From a checkpoint of a small transformer trained on Wikipedia.
Architecture: rotary positions, normalized queries and keys.
MLP neurons of a small language model. Each row is named by its layer, matrix (down: output weights) and neuron, and shows model dimensions 32-159. Each number is 128 + 32 x the weight over its row's rms, rounded and kept within 0 to 255. Numbers have three digits each. A neuron's up and down rows have the sign that makes its largest values positive.
A block is one neuron, or neurons of one layer that tend to fire together. After each block is what it responds to, as a language model described it from the Wikipedia text at the highest values.

L4.down62:157104115135107133106118118082129153121128150203107110112098132077138089186118114133088137154049181118127167156102042103165131134048098112107156153195095137158129176146137112117158089145166146147110105040108088101150132127133088115114083144140161100077135120152091137101091185101159174135133149153099155144108136152154159184153159149120112099128064172104101142121161103101127136147128
Responds to: Ending of proper names

L6.down48:135104113128092121169104110131098106075151134080103091152113109176084136150181151099158148132092178111166194085153176137094130162052112168120132152094182188132190128122174129102178119094139118148187106104066175126100127158132131165116170155102125093070108137158080095120078118082161142146182182114119124043105139145124136151120118104122158134101030154140121101136073143100173140134116
L6.down123:121149129187210123111112177128136155098135108134105152138072158101134132236156115131101088127079107132115061087131181109151130106177188101070161118151072121155117123122126086116110107160060182139196078122056167045125124154122133172133088183115133124100109088099135093103114093155106070127143115112100123139119090149115053085115125099108125157138139121094078134110158119148132085069080
L6.down365:190066085139136137098126130166089120153072171112143194149163194138140134097131095172072061184148128145172149160163143107143098128133124110112117126073125140101095149113136164160139111165064156126169114160089097089085133124093102094155132092129145130118103087141147102204148159126125137131131135126136145103098120221111121132112166174090131161075133154171087172108148172127089061104119
L6.down402:117191077143151150151132161166129147156116131116111135132133157143112086142170157095122113138094113115118092056140158114078132121146155162127139085214150135113145209143112136119180138146140145115137147092082117039070093142082058178107144115150108110112115108111116134106154152161130121133125136111173136136121116123107120099151141129131133162176143177140134071128143118122160123138103
L6.down483:151118146120153132116146129105187073153141118133069140064123152107112102139122093133134114092093099133191124122104145215083088164135150104135126198152129134130057166075107113115114118130133114116180138129133159135078132101173138142102155165188109050087126142134159069181132148135169162102116104089126113065103179139133122095144159128095120130127129124109163123144148155134087127098134
L6.down510:150140161118080160107111205181151115090110144125109144072124181119103119120100124141081139149153102073100146069110174048132142132155124088100132149142114131051121105195091191158114054127125137094153175103118129075171164109132157152140116138126115148196146154164123102056098109155131143169096092147138096133135126127099111159195133090085176109114139118100103152119126138121143073179078
L6.down627:146079115123206156146102114106127134128107144140137125173151166128130073106109133152084156091141075030166108135205162108141112185198128105147130139114140120129164112132167147137148164170159126105199094090145144113077160056155106154127116086135121118146160111169134117092116127136061110127086131161049165135078184137150130167106131173118156106130075157093153110105111138110151099141067
L6.down644:159095104146150172117141151115139212138120146086174100148098128139117122129094136083149107155073106101128085139126161128109084153107093145075123118151111083128169129093101147103178120166096212156116184148090120091161182123110098114078178109093133112102141154119157136115090113129157112148182098149151162130184111122063143133113133107126120135114115069149161152168133125119118121152127
Responds to: Verb-introducing function words

L4.down502:110094161167102162114114120123167134114112124108167179152116134106067106133110170185110121133134126106114080126105115098153085127143076149199202105125166071174114132155085167126160139143084084095128136142139114143171116126168113125187081128113146096142122176159124168185178090113144096055133046095122112128148143133122118129107121117169167095108164095100180068126158110116105190147145
Responds to: Reporting verbs after sources

L4.down222:152113140071095175087136127123135142103100149134202147121134134080099148115091130196085105158066161162108125143124088113082154155123171162044102153157130129057102106205119103109136118120148143129135079079054177095089164121093140092140085110181144104157131146129123108107082063128105056045114125157115126105025141118134150154138171123159115170074102100119103155083120146105120095146075
Responds to: Sequencing adverbs after subjects

L6.down288:139095183189150149126138166114087116124081114115138131106073141157130109084160102121123086108090110140154087111128157198176152110103166094111112177141156141149074118104133130132085153134107150125148104148113140122141169096145147151161205153134168096167095040152112135129114098121096100136208143085111159127129146139083154104179092114137132109079146150148107163156147143107096131091150
L6.down411:141100146111088154113137165101117145187129109169085140179164154146090095145107173110174120160121097098096142105079090132094094139149136106121200097110121121144157122149134165145081129124121183100088143148105119100100087131109118155123157076090074156142122150047117191126181109130152047160124141181160193124118086162119133145126136171144114152123192084091087168176124095081150117106104
L6.down418:119161078120111138109102121139130112137143159126171126132129119157113192153116088139088106094099118135057148130140094165138046143153139149110075149156117133156170160160097150075141173138086155129154187163157129073121150066173128154121084081131128056100095120212055077168092149170059084103151136122113104139160115140100078150181082093110100137155075132146124133155104201130107120146157
L6.down554:110117131119156086191148168183171121135097115102156123100143142162117129079127146114134140126104105086116094119168166229129136080144085153138151072170116155129130142158110094153141140149133152142069122147132139158112090103117080148164141123142132147182140118174095160136157057105132155166099106119098073125151094148142132128137130091122134105113176160098125128104131090075148060126114
L6.down572:089113139063157173130105180135171141127095172097151125194092129168158238179152082152121085127069148079158132171036157119102122136141073162098146138140092110135189136045104105113169135175144108134073108114159130162121126102128095130156129167099127116065075107108094132105106127106098140102066174168090113126153120130115158106116144165090144099058141126212143106131138102156179115124110
L6.down650:068068078110121071056112132171131147149046147111155038156127064098151201112143132138163157094154116145158120166155129157179118092082107110083122153092172091161157115109132101110157181187132116102103111155085129104135122160166139102110139158028142076119130101193078119069171158139120186144132147207125118153154128083128108149083157113110130127172148082092152115148125151122069129109114
L6.down697:155080105141110169176112147095073102062093134142114177122130108128209084070117114095134130080104159067171118163080090159160162123128182124143124134200207200183193116119105184111107090150132051157177164121101141106156089159152104092158091150132119094147118099126155149179118157147127059102114113130121101109119148093193072120104170116167133080113132084136190161150096157140069210169114
L6.down707:139112121147094178114155069107157184148112086127117146099075146093150137148081113071103161183146147087144127164098100106103138117092130093132166134223059105094187103130071122141144120133129114130122092087143144121067113142142144124082143115157126127118132129143118146147187130113088095168124169064152111125106172119157139093136132152074115169134098087111125107182219149084116156087157
Responds to: Anaphoric clause openers

L6.down61:145100163134145157107126128094038128138103113174100104161140140160152137177134157140149086070155103121143147112135060129083164088116118130129117139115147139196119116138111103131148165112158096153066191071159142097113084142111159148111131061053155096113198080109174090095178089087185159156127124139124123104075104135143115137116122120067129132145150124136130066084123142129100097136161
L6.down321:170166110133149138093165141189172119164135194082152124094087150154120160128100074121119153148176141093173127095157169148048175128172145107096109135110139142104146130194106059224150078115149104128103143103122119087118096131167148131141109143110153136132134144123107170122129120117140111151115103113197111124125137138106142122140159083178110164122123093166136147101075161137095091198137
L6.down505:086161117163102119115151120106136162146119192075123163130102154173116079152103122093091111154176122147179090143132126083142184132120089145128126100080167152096069180182175105124161094130177141155149134139141109117132068132164131120094102150071169159116149140095111106141177142148135175114090119125191101194178087130126144136100133122127110076175130110078106101098113192045129117145167
L6.down537:158112101099151131131171062173156134130128118179158116180128164106135116095093076131094110148105062141103154144103168108162093170146120133079120099172113193205116154147102101147099080085183099203135152210161153048150157099148142103104110099116154112132129164155161094078146102189159152120133123122146150106079090140150170162161138095109128094132136147139123105147098141128113112122053
L6.down565:144079115148136087110114130076088113113159126138094126146118145164118155102090118102152062117099167123181115114095128094077110117139175145146177090104162123082056090103157106097126115100143109084151105060166095151094105166049163135106105141138122184067127153084144148130129117090138092148179191175109118188125088120194095170189175132114152116129157171060121148164144135142127095083064
L6.down665:163128163130136149134119140103088117145112068106229139110166125174123156161141121151152165184166112109090158172136166131137163106113123157137104168081154042101149147140121135171084139167133093137135147097098153172057115139165111159126128150112126151166141110106160114116104122163166086076121142079123149130152115155123149132163139153099147143164108136153134091165159113129117090151121
L6.down698:127122096165097188071142146146088119147112134131118104117171170122076135163120158086133104132081096090131152113143129132133097050104126148158177071129097140162081131189155129141187130150115088196109078061133070101128087118188163110138165146101113190120117152138103153102076123125140181133140098128127097145153127154089117141116121072221103130160159136130117095173131140086108127118120
L6.down761:167129130127194108143086119085152107165066144073176149142135104138210183137150136116085109152104190154147062160131136155155189121123052080094166103125165105070089073089101137111170157143098119125092028066112135174101127097092153144103121164085146099083070120161184155088117150122166137153133173116094203138113163152151118165063111141137150133137111074091110140103150151127114066137155
Responds to: Word-final suffix pieces

L8.down194:131123151131168163120115128126095096136117137186146100140134132154148123110119129123093175151140148128134115173105071142087220107124065123087076135146087149151140151167149161187112134090108154128153147114136098061154104122133094101167137062150147184097186133129159112158132115135097136178067073130131116127119114130107109150142121138107118056129117166162144056160108137106135123110173
L8.down345:151121107142092139102081107142157136131094170105174104097149147136154122140118102103129153149162149128145101119067107117164160117187118137095159183129081134102117118083162105130109117128164167105081170161066157098113160203155191104151097088086139078128133124095100143095118069117138167141150141163083125163159094162111090090098158118102161155120167155162173124133110095135162127135135
L8.down420:142151187180136156138122136105086119124131118118159078152175127098150120066121094138118068131144075046140124182110080071113154125109139140142057130114065107081147120112126113140152138188105157147152109126071173136163103124161134139121042158187179098156152098108130125092102183094147152138162111140114086096142146171111122145112119173096080147144151104213127136126121106141108162133122
L8.down453:135154206145117161108156077089132161180085129122143136095128170093116141124086099161119198136106110081160063139086127107112103166129096134087094114188122155152086198186114136085131113124146152146148110110121120132090149206134102107082122107076113149120148115157138106103081078156128103168133118087163115080110117147171120147123196148146097169130152128186104077122155082101099123139121
L8.down601:149113128111133183163082115115126070136109131159096084123119139189123133213084101127086124058048152146105124138087145112064139155128107111146154074147178130138122143193088153132078157148134159143130132098184181140046111147110118161105116105131122124081098127097142118098080153132162168137087150096154127158122080085124139134099125096148125186158138127129167151057169109135163092157140
L8.down737:135093129004144121174127137112083120126088136194126096121112157143162045083169128075126128121101167161087113153151054104101104162138164089179107092101184134102121115152181159132161169096125132130181139117123117120126157122094072122166086133099193110140172142161043115094126082099139124136167089086121128128120129075103098157118114152155097143127145100135125135131163207145103114154101
L8.down769:163098159119140154130145153137102111119138133155187125178127108105115135143103113128175092096160146094096065134107106073135113140084110105160117168125127128104162117146118150130111106129133159053146145055198110123128156135111121120108209190157078125164178067171090094100119122108098143120083106124127143105129163109127151172097069153085111103134126147139103081108070156133089102174149
L8.down799:160172142071128106137115136168154126178061134137121108099131152165087119110116109093133073132085144158158159147157154109154139108136072089151154057193148139155190159131169044118130155125094136140121127068130076122169119160096127135119127163094064176081138118114141105102209158184147127152097082148151143162115127145167062107134092170169175129135135085135154137131170120088169099137111
Responds to: Final pieces of names

L8.down42:174068110137133109178129142119128156122190066101114105169137096187117163147142145132117126170108146137119188120209193084182100078093147138075080160119090137108149038094145160161113144136082188148116114148134129116042159078108109148080091119149093120148152101162127136085138167097096090149129155165075165169117095093178168141102108144150158137119125139125126140110109129072152077101135
L8.down158:129113151117101140147144186186104137129101117148064051171104191142134167153147178142104091139136149094179100144138097109137080127107072197169129116159062100083120071130175195200129113142127100098120173110144116145149172115144102136152159066173065094169096146117101148116129074175201117155133144097110137149144118081128169202067133066082066183124137156134150129115157124127175133149143
L8.down360:101104091168149148095083149124122173109110137126144150177045150163184138114128188131114104102145084104130105140117097108133115130075123144146182122109140080180140136105115144097149147158083104163119156095061123112140133080103109095090138131132100115166148177121093101158159120154097119117152109097058118132129219151094111112112128086072143173103129100140174118130112150089093158125116
L8.down398:152120130152117186172118135127153094134110076137101192135158175140113158201156089097138102101101129148174174129147135143154103165130106074138151096123161101157144116113160172149126199099158162073162103124091116162185093082127092144097081075163093087108094123153115112071153171134123069106191141065177119059112162096132143102130140126134117164124154162158161152194162093106154068151181
L8.down451:174166119085150135145100079131125192074210177121149165129101083119175126149103082128202072110094113157144145117148170154091115128135081140167123182088122093118125133147089187100141130172095096106111092134134109072085158205134126144134151137177146159107175115169135171121176150074133119153141094125169092113143173100194153147192102120153144123139101078181153118165141170142139160104091
L8.down467:114092046177116126100132168119097117128118173113079148058029132137122118118169116134084087161155191115148143205125126118059197084128137123111154112135171126095156125123164129092127172138129165120140069060061141157146102136152127121116155105180093136109107076144113138164156069170118126118148167151164096096147110139165161135146141120119155085105128131146110120097137095180150165198135
L8.down643:093121130120126176086121167142162068111103151121112158118141163163083086135165119127107142078111137056163130043072142131087114139123115163125133115121092188086099115157165108156107134125175218172147129152125150118186106159096156147144125170153134071128148133124128127150080164139129105095113134176113169085132129139125099108128145137158122143155113137111100162143091156125137077087101
L8.down706:108135138086086128084097153066116091124103119145108134119110116098160157160217121135133127144147128102181162108162123133120141138142154149069197140150065158144119140092129171132130086193095201166130192127069175078165134139164121136111148138137109116105125189149070112157112104123098110082142106138107149125149184159117189107158168123119092131148208192138121119119081158109115146124101
Responds to: Pre-verb auxiliaries and adverbs

L8.down6:134141116151176131150112169124146106096135131105150089119104111135170102125117177135112084163043074163125207193119185083103158127104091157130082167141126210124176101179166128099120174173113127144152171184101057158157112089205126128156121156163141186152138082129141095110143128128176140143110154156125104144142071097197136152119069094154142124122140139161136111095122117138070137147148
L8.down87:119152152127129125145127154150083084050134105152135170114119111172105132126180101129074107092117179113110133167163145151162083129136095091139107132090189130151076130148174105075099084122216147087199136064128108126158105149107133157143118124112180138107104137126148096140119156093099165115127123152139135139097099120177161116139099144121059128165117107148119166110061149137155067136132
L8.down92:122141119208105138064165128120117075048179155147099163139097094127140154152149129136113128124103101104166097100157175156140104111139156111112054137088099136117133111121074090110123140078175178098160135154089174089168166089105121137088139146148125137147151091143091156171128171148110133155188134158094113063116054173191137126121097123126139082094177133153098078077076106146129165106139
L8.down96:120167128150110084116130135069140108174190168057172133154151175069155148137106109156088133138043172182154111079151140135162132092088153136151143135141104145148134140174126139113128104096088217103088110141113170123166101121139084118120161155061106088153134145136114103130127125128108169075111120133131101111157087177122116102110126154112118175117074113134119122117176113159129085141079
L8.down173:149114145118120134095123135136183146129150095159110131105071118047068172124126136124126117121113162111152101090107116139129093115150106177118188127153145096169094128123107130141090133133112098099168056165123148177150154096118082123053137128102113066143140169129105157096115102153127122149139151090095106132099135203137180127145124151114134178146087136129132128081173189123146114167107
L8.down492:168100094113106100174045191191151165096065106120096073150099113136094095164083123101104124136110107154071136059145128134151160177198122098123143100119168063144134141119159123081141139118136103148096098066128178187124197115166091141118136103163148135155119124127103155089136159163175118136126157122092101096082141160110135122110133111114091145045123218165155039130125154144125117127053
L8.down732:157195134103125096144128143187098185162194121121146146143134169157145133145064117155197114098133081110093159110216173144085044125118115117187126136041124148125135135182136135155087097078111095138097091183161103125061103215161098161128153055128109091119131070110114131173135125134073190150161095131135078153146131107111145137085172114192145147169086106102154110102118123092063142161118
L8.down817:133097170073141116073079105133148092101145125104152098133139145114053106104130085178070126131081156132096140115097114118092147065205148123139086112148126076168133118172149102091225134148171177145164109135088121140122169179124165170152143182182117085116110112119093180115141123137087038136097118145130097123118115110179152100094145159142075122060133161126082116109115219159087155133107
Responds to: Comparative and change words

L6.down72:132105111094142141070092166169087077135096162196175112148108067108178132138130135139149159120157132116174119121117167170090170102123148124178087126077180137099129109134133151092146071137158095119133154111080101169158112133132129126108119159089191124110105133134155155158120147130107065155117191016141115100116194088101170120073085128057112132148116144115150135148090116150081110113088
L6.down188:102158070137171072110150155083092194137189138128153119132107137174184131143164112147139129143137089134115106160103113166081089141096163105145082115152109093101088176102111130105146132096099107075073167152145117106124097134149082189105221113160202090115083089218127128120117107065136131142161074133156083123136148140149162121127133096166152079151128084083193132124068117133110130126123
L6.down190:104170122134132117136143092125079140127100124101149181092128141099031071123104070172123158142082166148127192167150137120140124117118075122137114153122161138098142192153119126078154120150167154183084116061126143110107119157168129075127114156088128184121163079162093102114110172101179092167112155121118111139150047138148089171083133103149158072099145177119125186134134149159140148128100
L6.down346:115152155149113128149113144074111148117069139125106146131179092123113104134133202157162124135107143124077105114176141180113167083122134147175114141136110082154102104132127137175119181122146116163142142199143191173124060077156096141179132115105122130138133072168155096074094116126117089156135109069108039114147176148083113100132123077139110115134089126125129089128132118095190159121123
L6.down358:166130142125150145128071191113175137179141109129108091161175173173096134155134133133123179134142120147087188146126091174122104140101146132095151123152063188151093154098139148100169128083120106146155132065160145144117075130104119063065085098169180166085114132096122133168092152154134091066141069161121142162119110147117063114154118135169155116136127090162140161110150123141161170101100
L6.down380:146143113125126152086109135107111109134151098128089104102132134101152187108149152151137129120173115076157131156084099197103199123145119126220132129096158138200143078087101125126086134123158157086136134127210157197157012109119107111138136108155149143135171144144108110088120073123160124101111199130193105142123135090057127158145123139092126185126141115164093108115152129162080191134115
L6.down408:160143149189171163166064174167147135081152132142158110150120149104110116145110161152151171145110146134114037102071127132182181132139100127076141112103084123108092123124143119143124114102165086099161141127119122111108109097132095161162195109094151165105079094112162174115142099098105136096148125118147055135054140045179170152109125137144083086160165104140151099158109145105132113154052
L6.down737:115092176157166170169130139204114115085153133130097062150123096132143113133044155145121103152100109176146141132121169074150132132100156085096112122104108152166130165157142156099111134126118116162051143161119090136121136109145139061065141151140107124133149098153071115129163142187197095140098114142107124090126171105176122152055070129169090079078134185147086122129105120188147179119148
Responds to: Clause-opening boundary tokens

L8.down125:123064094123181124157183144160174134139196150132094132099148143178122167116082110119136098167168150111213122130098134114187195128086120076120104136076121163139075103099152075124118095114145157117117144135084070173149155129186038156120139078075136123121160073173136156120131177117109151145121121121144107069125176173082106139151135151124097168096117111212101121152129145129101082121153
L8.down137:190098090147211148178132106162209159078134152132103124181119143183109158151110132101131157159150151044163174067085132111131126111128157120164086121115120147114167128131172145082109127146109129099071105122151069063143100133166070144158154141142136156147169102106138161093097136052117147093130114138077144116133136134136139110115138100121119174122163099132101124080139091130145113146152
L8.down301:148123141184160099109143178086090131112145176182139222100151154165100143125094120090112134179104143148162066096148159172121123113116144104137110098127141187110072145160050158076126034174163104095108134157116117093136144124158150149114106100115151138166096142158112091138131144148077104152200117143174139176127102177131153146183120147109118073136118128138112165132109080162138120160123
L8.down339:090119097128151128131138112147127156155114112104140146134092102114085150137130082117161077122120100158173157137126150142150108109121120119087107140116084179169165138117092108216140143105064060181112155094136113156147118172137116131121161125143121150110103119149135167206174097145157138084061181134058149189070087120187146110114186127136157148036126130105154132135100182124103129175131
L8.down471:188109157147133107133137182130182145118070139140118121152134107127069141138131185104149140099118100121115111094145096107129182127081073140115125127172164106116067121120154086124056143103141095123140182155092141118151116131106143151147107233164146150149071179154165106082159156098140197179138073141111147134127186153125152173091117100100114106136187143151153136171135111099161159098102
L8.down484:161110098115107135117109111100023140148141095124100092129159172172154070149114110093097167121154124103124097095133102073095147167150147077092162134138177113180134177155148135121130147106140175140172163151155131099162159134118117170167088166161136123163113141172132134050125114124148098099109149125136139079087104176121160097136059127191159175092149209088104116135149117143138151145147
L8.down518:158164156078113126085150125114080172080155087175116130105101082168155105103132125107174093148135175084160130167056065078107112117136160155121106156100104131093088145126129091114104129120109086068151096138110112153102071127172133107139141167230135078134153119130120061183146123081118132103122123190082096154114132136184146160101073136143141123088116200089081086096118123101095134123098
L8.down622:127172125142177142069109124129075128121152121107126124141148158039068210194128167151091136163143102121130155136111192116150085107082118096177100099103101180143083095163150096104156167190122118121118136081199122108115112087128142128115141124086171076164141091101109125115127126123164125151129152172134169191108145122130082128157156209133052150114124132167078158121117065184183088118187
Responds to: Word after a name

L6.down34:103122091122045107091102155096143120084085147135105067133112099092104061104149160157111051080101145137137119085144136116088125110124146068166121114081151154189129082149183109138101156144146175151140151147089134123115152124111143127109100114166179123141150087104068171148112133121117102055179094084139114130081101075145154109122102156100101137163090086091140124100093140104119113066097
L6.down105:161104114131106141089144105127190145123090137115139047143105106151141099108123182144101089145110136121158146127146173131127093102065083130156102114092126176078145079123134094113131148159180132138132157176141129205128092087135124128094139134190147149136079135152142108154113113146148162158128137065138106085125177123144130108157147106148151192106152162092136167137101087077135134107118
L6.down308:175162133130169171146135145116109123164096149086122117120140207162124097147143104105096077136094120122131130104116129097128144121131134151126098140143138151139210144126154165126130115112126143132167145104097143147099120143158207072138209108147130129116126086107130073118116145128168126099128141092103133118133135133185165143076098125047159143110106158153148160185144128102182134135130
L6.down476:103056114137135167150190153136071132129104133125170104051137114084165162140113141138172175104130174140107109160092147091100144150153076142056152158108104153141134078130126172086127157113160130142139185139147154108069144112110122132104177126157130113075134136119125105149156102140143153112071134105118111122163137084151132161160163141044088095108140148110077115169137115103128093089153
L6.down685:127122111130099151116171153146114147085118137153094126196174078179070103084126109137158122106155136131128075197129156126100158099174133095032145090148121093143080198110101172058204141135082196135157147120133133118111100128114230102135082106098130102085148135149186186081083116100131101126178123127030144176108122114162092089113133095112119127121151114113143113072059144154122148100120
L6.down773:120149097124103151126168153114084163135131138096138060179172106139122180088105093137140071086109125099144120135080113110101098097101127142122067125139120128138186142144151185106165112136177107094085142176158127171169075111197096153165121126127101173089173071150082131104153093146100126157114177119134087123136042175156112105119079146099183135159176104168101141120103105123114147164177
L6.down811:188113152112115165092150096145138146150136144126122156085131111167150107097136184145140099102159101153119133074120160153098121069107149114179096072073110190183113104103186124154180152092102156104136145097173074094104120140173160129083159125185088221108156121111151109100147135128155136105152145200091103122137117101150151142151118105126148091115120125060095107188114110093106146106121
L6.down815:142173188150126139165117154093130140110169080103110123177116084088151176198093094126122144085127159136155123140092171115146119121116160130093123132117118124185111119071117075165177167122159114105190183132125176109142128136102173105155120114110079098110183086149104139122147060098105188097178131082045099149089097110158124137129199122173113104163110147135137069083056152175186112199122
Responds to: Pre-noun modifiers after determiners